{
  "head_dim": 64,
  "rope_base": 10000.0,
  "rope_fraction": 1.0,
  "init": "uniform",
  "init_std_qkv": 0.0385,
  "init_std_up": 0.0385,
  "beta1": 0.9,
  "train_tokens": 576100000
}
MLP neurons of a small language model. Each row is named by its layer, matrix (gate and up: input weights; down: output weights) and neuron, and shows model dimensions 112-175. Each number is 200 + 30 x the weight over its row's rms, rounded and kept within 0 to 999. A neuron's up and down rows have the sign that makes its largest values positive.
After each neuron's rows, "fires after" lists the tokens most often just before its 100 highest values on Wikipedia text that the model never trained on; "fires before" lists the tokens most often just after its 100 highest values on Wikipedia text that the model never trained on.

L10.gate412,249,187,172,262,190,255,199,218,206,162,220,222,223,194,219,208,205,162,137,224,186,250,150,217,173,161,183,170,179,191,255,173,187,185,171,219,154,239,177,151,226,201,184,198,188,191,212,230,184,178,212,190,159,192,214,221,155,194,190,188,240,242,193,249
L10.up412,211,199,198,155,177,170,185,182,188,262,181,213,233,190,171,177,200,181,165,190,103,277,228,240,144,197,249,202,163,136,193,218,170,200,224,222,190,193,175,163,172,184,234,208,183,234,159,196,168,195,163,145,203,205,223,227,179,196,190,215,210,169,216,161
L10.down412,179,169,176,190,161,203,176,272,178,210,211,215,142,223,212,184,214,201,209,228,214,179,219,221,188,184,215,249,189,138,195,226,195,203,251,195,213,185,274,189,202,265,170,204,264,218,152,221,243,211,204,154,186,249,187,215,225,218,208,230,221,211,214,234
fires after: " ", ","
fires before: "7", "5", "1", "2", "4", "3"

L9.gate530,217,191,192,214,192,190,181,182,201,216,233,211,195,184,136,196,208,213,203,170,107,246,171,174,217,236,195,180,154,229,207,229,149,210,208,162,203,188,184,221,194,223,206,210,211,171,239,198,199,147,159,196,192,212,218,214,173,160,135,205,191,234,243,202
L9.up530,233,177,178,204,174,200,215,176,222,193,195,211,233,189,209,241,227,202,255,244,216,273,214,230,171,140,191,131,197,198,150,193,243,170,226,255,211,232,198,178,201,202,145,218,185,272,239,208,215,207,213,180,235,155,168,225,134,181,208,162,193,225,186,185
L9.down530,239,209,205,194,248,191,248,189,235,147,208,208,197,191,222,210,196,222,224,246,176,172,246,179,209,205,211,139,238,171,217,227,197,159,165,204,196,207,265,196,188,178,199,208,188,199,217,171,236,209,176,213,245,181,183,199,160,210,172,237,160,200,205,201
fires after: " "
fires before: ",", " ", " |", " County"

L5.gate691,248,167,190,225,237,198,186,139,238,206,189,220,231,210,205,202,192,181,243,229,124,161,179,175,179,193,200,180,235,249,148,193,195,181,223,144,239,186,168,194,166,180,160,165,204,170,195,169,234,216,205,198,247,180,180,258,175,235,164,165,209,192,189,216
L5.up691,225,226,214,221,228,267,181,232,182,221,218,192,168,275,191,199,165,168,166,189,215,233,195,224,144,134,218,192,213,200,211,168,236,232,193,210,163,219,192,159,238,181,200,186,208,247,167,154,175,186,179,187,183,216,190,187,203,263,218,203,155,165,189,192
L5.down691,236,179,157,184,197,258,219,238,173,211,175,190,148,199,188,252,183,206,188,231,208,215,152,186,162,127,217,227,172,125,195,153,186,213,224,183,149,198,207,149,208,170,211,238,198,250,173,187,170,239,246,210,185,232,202,216,196,233,270,190,237,197,251,201
fires after: " ", " −", " +", " ("
fires before: " |", ".", " |\n", "0", ")"

L10.gate99,220,185,163,204,229,226,123,172,221,234,136,191,298,185,208,211,215,207,219,196,188,184,185,198,169,182,214,205,197,192,222,160,175,200,197,161,159,247,198,207,217,190,95,261,172,208,154,188,203,205,207,177,158,165,188,197,195,198,197,242,184,223,184,221
L10.up99,228,171,174,241,188,226,238,230,137,179,255,158,210,158,220,138,200,207,228,135,193,200,190,240,211,206,225,234,167,219,238,172,220,177,236,226,195,124,138,177,148,241,196,218,179,204,185,207,213,198,183,154,241,203,187,224,193,171,227,199,177,251,247,260
L10.down99,188,232,171,180,201,221,235,157,229,214,182,208,205,203,212,179,225,203,129,237,174,215,255,242,229,200,199,235,163,141,221,169,185,187,213,223,153,159,214,215,176,239,195,174,230,178,213,185,227,211,184,157,219,266,217,188,150,162,229,200,216,226,210,219
fires after: "0", " –", "1", "2", "dale", "3"
fires before: "0", "1", "2", "3", "4"

L2.gate746,181,161,210,210,225,209,224,194,207,165,210,211,210,222,192,212,194,214,190,145,207,174,172,211,202,193,179,185,208,245,196,264,185,198,193,252,200,183,179,230,214,196,206,156,193,243,204,205,196,169,211,169,215,180,208,181,224,151,180,211,274,240,223,220
L2.up746,190,232,230,213,232,207,209,208,204,246,203,177,199,188,142,191,160,214,249,208,215,246,209,196,194,181,282,218,128,192,176,168,184,229,252,209,156,181,251,198,209,182,232,206,180,216,196,206,246,229,149,183,163,192,186,201,208,159,227,200,141,244,191,175
L2.down746,216,168,142,181,145,206,229,231,177,183,227,252,232,215,214,229,211,247,215,170,191,210,214,162,148,277,194,181,196,177,201,184,189,206,242,210,158,210,204,194,200,180,176,172,156,175,190,167,282,206,184,236,193,192,256,190,219,172,202,244,178,212,185,215
fires after: " ", "\n"
fires before: " |", ".", "–"

L3.gate513,234,222,211,188,177,162,203,174,154,189,221,198,206,198,223,182,185,224,171,186,154,194,152,175,178,228,185,230,161,182,228,231,217,211,225,166,197,180,253,177,210,223,179,110,221,252,205,188,207,213,199,162,185,202,163,222,194,175,187,209,199,224,216,157
L3.up513,212,171,197,228,193,210,151,131,168,174,202,252,205,193,220,224,231,174,198,198,140,249,191,177,224,204,162,153,204,154,170,188,196,196,204,209,231,144,173,205,194,209,151,208,171,240,191,203,155,197,214,221,215,163,177,187,226,205,235,181,246,172,237,280
L3.down513,176,181,238,160,228,136,199,216,176,251,163,258,207,195,189,243,212,202,226,222,189,156,246,185,226,194,146,204,163,147,196,230,212,177,234,175,172,261,208,178,168,224,192,197,184,170,166,207,209,241,170,203,182,223,201,214,249,177,131,184,210,196,201,210
fires after: " |", " ", " Gold", " Bronze"
fires before: " |", " –", " |\n", " of"

L2.gate353,204,178,197,211,225,217,198,206,190,288,226,229,194,180,197,132,203,158,255,223,268,220,176,175,194,229,237,191,199,202,184,219,185,152,169,207,245,203,183,135,203,192,274,178,187,207,260,274,161,180,230,206,231,227,162,242,204,213,222,209,188,186,186,196
L2.up353,243,221,163,211,188,190,158,182,208,200,225,165,182,224,183,215,244,184,171,167,207,236,209,229,215,155,181,223,166,212,181,215,183,178,226,173,232,246,151,125,223,195,214,122,215,185,201,200,179,166,181,219,223,173,274,149,197,145,143,200,222,139,206,237
L2.down353,180,199,163,202,244,217,179,173,197,209,216,217,208,182,161,184,156,205,178,226,206,187,194,181,239,200,195,208,202,190,184,136,213,221,179,208,181,148,206,160,148,206,221,190,110,234,192,251,180,205,209,210,204,247,187,212,147,243,207,244,197,160,175,152
fires after: "."
fires before: " |", " |\n", ")"

L5.gate257,208,211,253,211,195,213,263,170,173,189,160,231,212,190,224,177,269,191,196,269,187,234,183,186,188,197,201,213,201,187,199,201,206,183,265,138,202,150,252,160,184,162,220,218,182,250,182,170,169,215,206,235,223,197,230,234,180,208,215,236,242,181,202,230
L5.up257,158,229,210,209,192,268,234,201,196,209,208,201,195,196,279,188,222,220,192,213,195,224,222,192,234,180,208,216,255,196,187,227,109,234,183,147,208,184,203,171,181,220,148,164,186,229,191,229,210,238,199,181,184,201,185,258,166,153,231,200,235,189,172,238
L5.down257,206,185,196,174,197,241,238,214,223,189,172,216,215,180,232,193,262,193,146,256,214,229,226,217,200,213,191,156,182,215,205,212,98,152,141,213,200,239,202,228,173,231,161,159,215,153,149,209,171,225,198,194,165,226,164,216,185,171,213,267,248,152,211,205
fires after: " ", "10", " |"
fires before: " |", "–", " (", ".", ";"

L9.gate828,235,215,161,226,185,206,203,218,166,178,256,166,169,219,205,181,171,195,222,201,207,225,201,201,192,230,179,218,190,219,179,262,149,122,203,229,164,190,202,256,191,166,200,202,195,188,184,202,171,206,227,234,216,236,157,177,178,216,179,204,203,188,195,201
L9.up828,180,136,186,215,242,146,177,181,200,179,183,240,237,189,209,137,194,194,230,224,143,178,197,185,200,159,301,218,191,214,264,189,189,206,237,211,237,159,201,195,222,208,137,191,231,204,181,180,207,195,207,184,170,211,177,173,142,170,182,216,153,152,206,181
L9.down828,259,261,169,213,267,217,154,201,154,160,233,230,206,205,211,211,162,157,159,207,176,234,176,181,217,196,180,179,201,215,186,209,231,225,173,245,256,275,154,245,177,187,222,237,209,161,220,212,161,206,207,162,200,206,161,231,208,164,186,186,290,187,202,213
fires after: " ", " N", "N"
fires before: "19", "20", "21", "22", "18", "25"

L9.gate408,219,192,186,193,222,206,172,189,210,231,186,136,223,184,131,198,139,215,160,192,171,177,230,165,210,177,202,167,239,171,256,235,198,209,213,119,226,192,247,221,194,214,231,200,212,198,193,184,171,216,223,159,197,203,205,150,180,184,204,182,233,188,174,218
L9.up408,178,185,175,228,169,231,186,241,229,225,193,186,177,232,223,214,223,237,197,235,183,266,162,167,200,156,178,182,169,176,141,206,190,195,189,179,270,142,219,168,227,184,209,152,246,181,175,206,204,136,233,178,225,168,221,201,214,204,180,223,187,186,166,184
L9.down408,194,198,244,237,160,169,183,222,234,191,184,180,223,189,165,214,222,209,192,212,231,214,228,251,184,160,199,168,215,255,235,230,207,233,168,180,199,184,206,165,188,160,209,213,191,184,181,249,209,178,163,145,204,176,178,121,171,223,194,198,223,238,172,198
fires after: " ", "1", "0", "2", " L", "dale"
fires before: "-", "0", "1", "–", "2", "3"

L10.gate606,195,194,185,195,210,206,180,216,195,205,142,205,239,257,205,168,164,163,199,262,198,204,210,203,263,174,228,187,126,192,217,248,182,215,198,190,179,196,220,186,203,144,204,180,151,191,189,242,177,210,214,165,247,189,222,233,196,170,211,264,222,199,216,190
L10.up606,170,212,156,207,147,220,189,221,221,186,196,269,210,209,219,161,241,237,154,222,182,268,171,204,163,138,240,160,144,206,245,181,217,230,190,152,188,157,216,209,197,168,193,241,211,180,195,178,184,259,193,151,223,208,202,212,224,150,223,202,222,229,144,158
L10.down606,207,234,204,193,273,172,185,178,224,208,193,190,235,201,202,200,203,191,139,246,173,261,178,193,217,171,228,190,221,114,221,175,204,217,248,164,244,216,167,154,221,178,197,226,166,181,232,180,209,178,171,226,224,149,194,188,163,180,191,200,226,185,199,188
fires after: ",", "4"
fires before: "8", "2", "1", "4", "6", "5"

L3.gate549,191,200,260,197,207,164,201,230,198,190,260,215,209,211,218,193,189,165,180,205,182,242,198,214,169,222,153,210,209,159,253,249,226,232,240,190,280,221,204,255,251,191,155,218,168,180,221,240,193,251,219,248,176,164,159,213,214,165,219,252,161,184,230,192
L3.up549,196,233,140,234,126,135,201,164,206,183,241,193,223,152,226,222,194,170,158,205,258,212,221,200,157,161,193,230,226,185,196,249,188,161,215,230,122,192,167,211,168,239,168,227,173,186,174,117,257,257,188,218,185,240,196,212,187,144,203,191,232,221,147,210
L3.down549,214,247,193,192,225,251,212,241,259,172,248,208,211,195,214,173,196,179,227,186,164,193,186,248,172,222,196,192,155,236,215,191,201,254,183,233,194,182,207,222,194,233,210,183,230,233,189,246,161,219,201,237,258,266,150,207,182,190,226,254,147,201,167,178
fires after: " |", "|", " |\n", " Episode", "-"
fires before: " |", "|", " |\n", " \"", ",", ":"

L7.gate258,210,232,215,184,200,196,184,243,193,168,182,137,212,237,204,202,219,242,146,121,190,251,209,208,177,178,247,204,190,229,170,177,185,194,228,207,253,203,233,241,204,211,184,188,263,263,223,202,195,220,238,271,179,217,196,176,232,226,186,232,180,200,231,241
L7.up258,238,156,262,202,214,189,220,232,253,200,208,167,270,157,226,194,212,187,206,201,232,216,116,215,178,131,228,168,155,210,177,219,198,183,197,217,168,251,202,239,246,221,152,185,246,200,220,170,154,171,219,222,207,187,210,215,203,187,200,253,196,187,197,228
L7.down258,177,218,232,204,166,270,174,228,183,149,144,191,175,188,222,230,250,248,249,206,178,246,192,212,226,195,157,212,170,232,197,241,179,224,179,241,212,219,218,197,209,216,194,223,243,218,214,226,165,207,201,200,210,167,173,222,169,189,215,170,159,238,190,246
fires after: ",", " March", " June", " September", " November", " May"
fires before: "19", "20", "18", "17"

L9.gate647,190,178,205,175,244,192,222,183,233,194,240,175,166,260,116,181,236,239,207,195,241,209,198,159,186,209,195,153,194,163,231,189,209,195,217,190,192,254,198,178,186,194,237,218,224,229,165,227,159,228,174,190,174,209,205,164,159,249,185,222,256,201,165,176
L9.up647,261,212,165,211,208,189,183,208,251,164,147,169,215,237,213,162,216,175,180,156,247,239,190,193,173,185,140,209,235,181,236,180,211,207,214,242,211,185,186,151,227,207,214,249,180,185,189,231,223,213,237,229,208,247,178,236,238,163,245,206,226,186,184,164
L9.down647,198,228,205,120,193,215,202,198,187,235,163,188,248,241,177,207,177,204,142,197,198,215,249,199,174,234,167,220,233,143,178,180,193,237,186,206,253,182,192,193,222,197,154,195,224,184,159,197,203,193,219,187,217,232,168,201,192,185,253,192,226,196,242,120
fires after: "\n", " |\n", ")\n"
fires before: " -", "|", "."

L3.gate145,176,168,237,199,222,194,194,183,222,227,277,238,191,177,174,206,201,187,217,180,200,231,166,228,145,202,156,193,158,193,181,207,234,210,192,190,187,190,213,202,202,177,174,187,198,168,169,204,216,234,208,213,216,217,171,248,230,214,247,207,223,196,201,236
L3.up145,246,179,229,205,172,187,198,212,192,146,190,186,175,215,230,194,191,200,218,219,198,175,242,252,180,216,200,211,230,183,223,187,216,210,183,180,215,188,247,195,208,170,168,227,215,213,251,210,204,204,246,181,179,229,160,212,207,245,156,138,177,208,215,192
L3.down145,169,180,175,172,193,225,160,218,212,178,177,177,248,164,218,221,151,206,225,228,235,228,204,153,185,170,213,230,180,163,231,157,180,185,192,271,187,204,202,188,225,223,253,172,186,186,147,171,196,258,249,216,203,180,227,176,166,239,187,197,234,219,225,122
fires after: " in", "15", " of", " At", "19"
fires before: ",", ".", " and", "\n", " |\n"

L7.gate207,228,223,154,229,176,204,197,250,177,213,211,193,191,197,188,229,186,195,222,143,231,199,211,198,213,252,239,211,183,180,161,164,196,171,191,211,202,242,206,161,151,236,163,223,221,161,218,237,235,230,234,215,182,219,173,224,166,213,196,205,247,216,195,192
L7.up207,195,155,263,209,192,166,197,222,167,228,185,182,225,231,208,202,186,247,140,175,243,174,208,159,228,261,170,161,217,254,249,208,236,238,172,190,221,120,188,222,192,224,207,181,174,199,155,215,202,155,154,220,212,200,184,192,201,249,169,163,216,204,149,251
L7.down207,132,184,132,175,199,151,216,212,192,216,219,216,192,194,226,193,183,185,213,210,194,189,242,158,211,204,172,209,169,200,188,209,220,189,179,206,232,159,248,194,184,211,176,214,209,197,239,166,189,262,164,150,213,182,214,228,249,182,230,179,145,166,185,246
fires after: "1", "–", " –", "2", "3", "0"
fires before: "1", "3", "2", "0", "4", " |"

L10.gate366,219,239,200,216,191,212,210,217,203,175,154,167,182,250,191,190,178,185,197,180,156,134,267,187,156,162,223,211,197,209,149,215,184,173,154,159,151,251,171,173,138,190,191,182,143,143,162,192,210,203,170,207,213,160,225,164,181,185,200,157,185,144,210,181
L10.up366,210,233,174,231,189,181,210,192,227,203,185,195,186,204,182,206,112,180,240,196,137,153,187,224,159,189,197,174,186,157,227,242,190,209,149,200,181,179,228,245,153,182,201,162,198,235,191,170,187,178,194,178,228,184,185,195,211,208,207,169,178,191,129,250
L10.down366,177,193,180,210,191,217,201,265,174,144,172,153,220,226,209,204,209,259,208,175,213,173,200,186,276,189,200,184,165,191,137,216,211,219,164,240,186,176,191,212,171,192,201,225,161,215,113,194,242,167,201,165,190,187,168,183,173,227,217,212,172,203,207,182
fires after: "0", "20", "1", "19", "2", " |"
fires before: " (", "0", "1", " |", "\n", "3"

L7.gate382,184,217,122,199,163,220,225,204,157,159,183,153,249,186,249,269,209,221,174,168,191,264,223,139,226,221,187,174,185,214,223,161,163,175,235,181,175,186,181,224,198,233,182,221,231,153,197,203,142,171,173,222,225,200,172,236,200,170,215,270,180,169,214,211
L7.up382,192,228,177,179,171,219,167,176,188,221,237,220,258,253,212,198,208,127,184,208,256,262,172,212,190,196,171,183,203,161,203,174,140,214,227,188,194,202,242,178,211,178,238,169,224,204,156,201,253,179,187,225,205,210,200,204,183,242,177,186,162,180,191,210
L7.down382,199,144,240,161,197,174,166,220,183,216,153,172,215,176,166,216,188,198,159,213,207,246,171,236,179,224,218,187,165,188,155,181,251,179,195,209,243,196,239,188,225,237,162,213,219,210,162,249,204,177,188,181,200,178,186,170,180,184,212,206,212,222,196,207
fires after: " ", " |", "0", "1"
fires before: " |", " ", ":", "19"

L2.gate431,249,203,192,154,225,184,155,218,160,234,213,277,219,209,186,233,181,199,176,231,185,179,183,225,178,204,223,188,165,205,191,204,249,151,240,189,228,193,201,174,217,187,173,239,174,233,212,225,183,234,242,220,167,170,160,205,168,233,260,247,178,203,207,209
L2.up431,208,230,190,204,167,215,192,177,185,222,200,229,187,182,214,167,187,221,192,200,201,188,217,174,214,196,186,165,189,212,183,158,183,214,200,177,181,222,230,142,159,157,222,265,112,239,228,190,234,226,232,202,257,190,194,188,210,209,199,224,249,176,176,182
L2.down431,177,206,211,199,187,191,220,240,218,202,223,179,186,236,191,155,200,192,201,198,204,250,214,223,258,198,191,197,180,216,190,175,179,184,201,202,213,241,164,202,216,230,218,168,106,240,211,204,215,218,168,200,221,187,208,201,197,196,201,179,216,201,180,201
fires after: ",", "."
fires before: "2", "8", "3", "0", "7", "6"

L7.gate540,191,221,224,177,186,259,186,173,210,172,157,260,185,235,234,215,207,198,171,174,180,214,192,234,226,247,180,134,198,171,173,204,222,221,226,183,242,179,157,171,209,250,193,197,180,194,172,211,243,175,223,240,185,190,211,188,171,216,216,248,170,213,216,243
L7.up540,164,158,232,220,128,205,164,172,189,194,217,182,193,218,191,206,218,207,265,159,204,249,248,162,248,231,173,175,209,218,228,214,231,204,169,203,224,208,187,142,192,220,204,241,154,241,161,169,208,201,189,202,171,185,192,224,209,129,215,134,213,234,254,217
L7.down540,255,240,195,222,244,194,220,185,210,193,236,179,184,183,277,210,170,185,165,238,182,202,204,235,211,252,189,190,259,203,240,151,207,192,154,252,178,142,235,157,187,216,196,219,199,237,226,174,156,138,218,205,173,232,181,246,233,203,221,207,215,210,216,186
fires after: " |", "1", "0", " "
fires before: " ", "0", " |", "1", "2"

L7.gate133,199,159,162,183,199,237,216,214,198,233,188,215,146,234,211,212,202,209,223,278,157,181,232,227,260,229,229,214,242,242,203,161,220,192,177,213,197,221,216,208,150,224,179,161,246,212,227,227,177,171,196,194,186,188,218,183,138,205,214,206,156,235,199,180
L7.up133,291,194,226,168,247,201,194,147,155,206,236,228,233,136,233,176,193,257,265,208,201,220,246,208,179,218,204,212,212,144,176,196,147,201,217,227,233,173,161,196,210,206,184,209,215,192,118,207,166,211,189,221,191,236,121,200,167,154,208,148,181,205,138,238
L7.down133,159,206,201,133,210,186,242,177,161,197,198,210,225,244,137,205,120,180,192,188,176,199,204,154,164,187,226,206,218,169,158,185,197,228,248,159,241,222,250,218,140,224,195,213,247,146,214,173,242,158,162,186,203,192,196,154,230,165,212,216,218,180,200,218
fires after: " Gold", " first", " Bronze", "-", "|", " Silver"
fires before: " –", " |", " Comm", "(s"

L2.gate36,210,190,187,247,172,207,195,191,214,164,155,195,152,206,172,208,202,193,204,206,161,224,241,180,202,216,225,248,154,185,226,206,159,195,188,144,190,233,183,200,211,169,178,161,172,190,192,181,186,187,217,222,198,151,231,241,173,159,197,209,254,169,202,221
L2.up36,230,174,172,235,200,228,239,228,186,148,144,173,198,194,180,175,211,224,158,241,189,166,215,173,215,181,200,212,164,228,196,163,204,212,186,179,206,208,194,210,177,172,148,236,202,180,161,214,224,239,227,219,204,209,202,169,212,209,113,194,222,236,195,218
L2.down36,189,240,156,191,156,207,203,175,223,179,180,234,193,211,193,237,173,191,178,175,185,185,183,252,209,194,215,213,214,209,181,207,206,201,207,196,219,163,189,186,198,182,209,233,243,241,186,160,187,204,262,200,161,255,219,234,214,192,216,221,186,182,200,196
fires after: " "
fires before: " |", "'\n"

L9.gate131,151,181,241,165,164,200,234,201,190,210,170,216,177,219,209,180,238,195,234,156,141,231,224,205,171,192,229,225,181,208,197,193,145,223,190,209,172,223,224,194,214,231,231,218,223,263,168,220,188,182,208,200,164,183,192,178,239,263,182,225,155,208,197,201
L9.up131,204,211,203,174,203,165,220,215,182,210,150,211,189,215,209,233,168,158,202,195,150,189,177,205,174,181,229,172,216,212,217,150,157,198,226,179,202,211,182,171,242,138,221,228,212,256,172,154,211,164,172,222,178,228,236,175,151,245,205,232,223,203,171,179
L9.down131,206,220,184,181,162,207,186,205,205,177,235,223,248,136,237,187,183,238,226,193,192,147,228,143,213,176,195,227,198,198,252,157,166,190,183,163,237,191,226,249,223,199,226,164,194,186,187,236,220,186,256,211,204,198,206,204,196,204,213,177,182,219,236,228
fires after: "19", "20", ".\n\n", ";", "15"
fires before: ",", " to", ":", "\n", ".", ".\n\n"

L5.gate730,184,181,198,212,218,175,171,222,201,199,142,233,190,206,229,202,137,211,204,219,217,221,219,237,184,211,217,183,194,202,233,202,182,201,257,158,209,180,190,186,211,175,194,194,266,161,191,192,226,209,219,221,184,203,248,221,173,214,222,193,173,159,183,147
L5.up730,220,172,201,210,214,235,182,170,203,196,221,158,251,218,239,203,205,189,240,187,309,210,242,197,246,227,192,186,250,200,194,176,116,205,214,153,215,202,213,215,221,185,265,215,242,217,142,243,263,172,206,177,233,210,206,245,154,244,205,211,179,175,236,124
L5.down730,182,224,194,201,194,163,202,172,201,189,183,206,140,167,196,202,223,170,207,165,176,193,204,197,185,172,180,238,183,132,187,167,235,181,188,178,177,202,186,166,223,190,160,215,189,130,150,180,149,212,227,150,180,196,191,202,199,198,218,178,185,221,217,251
fires after: "19", "20", " in", "15", "17", "18"
fires before: ",", ".", " and", " to", ".\n\n", " by"

L3.gate505,217,178,193,216,214,184,256,221,212,178,203,191,146,152,221,171,226,187,230,191,153,192,254,192,207,187,177,147,181,160,172,190,178,190,176,217,181,226,147,229,231,186,193,174,170,251,231,183,246,188,239,160,214,240,242,239,197,172,191,215,202,193,205,206
L3.up505,229,175,199,197,160,163,135,170,190,213,184,207,188,212,252,206,230,187,226,205,186,204,195,253,196,200,237,146,197,198,192,189,181,214,209,182,229,207,284,255,178,207,178,149,246,208,198,159,179,271,192,129,178,173,201,257,213,251,230,199,179,220,180,182
L3.down505,166,208,208,205,162,288,232,154,185,236,193,206,195,195,227,173,195,197,209,203,175,246,196,201,211,220,218,222,193,194,221,227,186,163,225,200,198,225,201,205,197,140,240,258,153,189,166,197,206,195,207,207,180,209,169,215,197,217,213,190,196,182,154,184
fires after: " ", " |", "–"
fires before: " |", " ", ".", "10", "0", " |\n"

L5.gate506,215,186,229,234,207,167,192,144,200,156,234,194,199,161,205,254,160,239,232,154,236,161,233,253,167,217,213,150,191,178,161,132,235,204,205,226,205,215,209,205,174,176,206,144,233,163,208,201,211,261,144,224,159,196,217,222,229,164,171,210,200,210,211,190
L5.up506,201,276,175,215,188,198,176,214,191,200,240,145,180,148,120,234,212,225,253,206,205,158,273,207,211,180,263,174,225,220,173,210,199,166,198,197,159,184,164,204,231,107,225,201,195,190,212,165,156,158,181,224,201,237,182,230,219,199,134,240,174,167,176,217
L5.down506,227,220,215,264,223,217,226,238,171,195,148,207,223,173,221,184,179,195,173,234,192,207,157,257,254,191,193,209,154,214,199,177,184,161,184,140,188,220,191,211,223,244,136,193,193,210,216,165,155,197,127,185,240,240,214,173,198,163,179,204,238,247,170,193
fires after: "20", " Ag", "19"
fires before: ",", "ement", " the"

L2.gate24,219,200,161,164,207,191,191,168,207,230,183,267,203,135,175,188,237,212,161,255,235,200,233,212,257,137,185,240,179,248,211,141,198,231,186,194,152,172,173,205,223,142,184,156,225,250,168,215,230,208,152,238,223,188,176,199,226,221,173,205,189,197,187,212
L2.up24,191,190,180,192,209,245,194,229,199,192,224,246,236,198,211,182,161,226,194,213,220,221,195,182,207,142,208,246,219,200,183,172,169,237,164,235,142,142,222,191,186,192,188,199,215,212,171,204,195,152,184,174,243,164,171,272,221,146,217,198,198,237,212,196
L2.down24,176,206,254,219,192,156,193,181,211,176,177,172,200,147,213,220,173,245,185,175,277,232,235,237,159,216,179,230,210,189,200,239,153,175,198,172,211,198,186,200,198,218,160,201,179,181,236,164,208,215,221,202,182,253,202,165,179,209,169,247,197,173,213,172
fires after: "20", "19"
fires before: " |", "–", ",", ":", "."

L10.gate649,245,240,222,186,176,230,197,230,205,205,176,233,163,236,187,219,220,192,182,235,172,278,200,190,231,177,179,227,192,233,221,168,250,185,196,174,195,193,188,159,154,162,149,201,165,234,185,145,181,202,192,226,209,196,228,206,218,217,240,285,256,199,208,233
L10.up649,220,184,236,187,190,153,190,186,187,239,235,126,149,208,187,197,239,236,233,229,225,214,182,239,196,233,166,217,235,231,160,205,226,274,196,221,227,193,252,222,178,162,226,228,181,202,194,163,273,150,131,201,162,218,180,196,194,230,144,143,196,242,186,242
L10.down649,202,193,146,191,148,234,212,179,215,224,190,164,165,189,199,256,127,235,218,237,182,133,252,194,173,183,124,161,194,206,228,185,202,168,274,275,212,214,239,229,205,193,187,196,233,198,190,171,200,215,195,221,180,183,167,174,212,192,161,235,204,215,227,205
fires after: " |", " first", "|", " third", " ", " second"
fires before: " |"

L9.gate36,189,171,194,217,157,259,187,158,149,203,150,229,216,184,198,203,199,244,184,210,241,239,238,174,214,200,218,230,191,203,217,201,192,187,137,169,196,188,195,211,198,232,167,145,201,193,166,160,187,193,223,132,158,191,150,157,180,241,221,172,182,239,137,164
L9.up36,239,181,203,233,233,228,188,221,230,212,197,218,161,186,240,140,242,194,251,168,144,244,188,186,261,221,186,184,158,237,193,213,197,234,157,168,239,191,208,225,157,175,164,220,181,199,209,200,233,206,208,193,193,257,187,173,244,180,204,198,228,206,182,178
L9.down36,193,215,223,189,208,195,170,206,207,197,209,183,170,257,246,173,200,177,212,160,182,167,156,213,187,180,251,214,185,219,276,239,232,221,171,220,168,123,207,210,199,217,185,231,233,214,174,216,225,177,207,191,185,196,212,168,220,236,208,199,190,227,215,218
fires after: "0", "-", "1", "3", "2", "dale"
fires before: "0", "1", " ", "2", "3"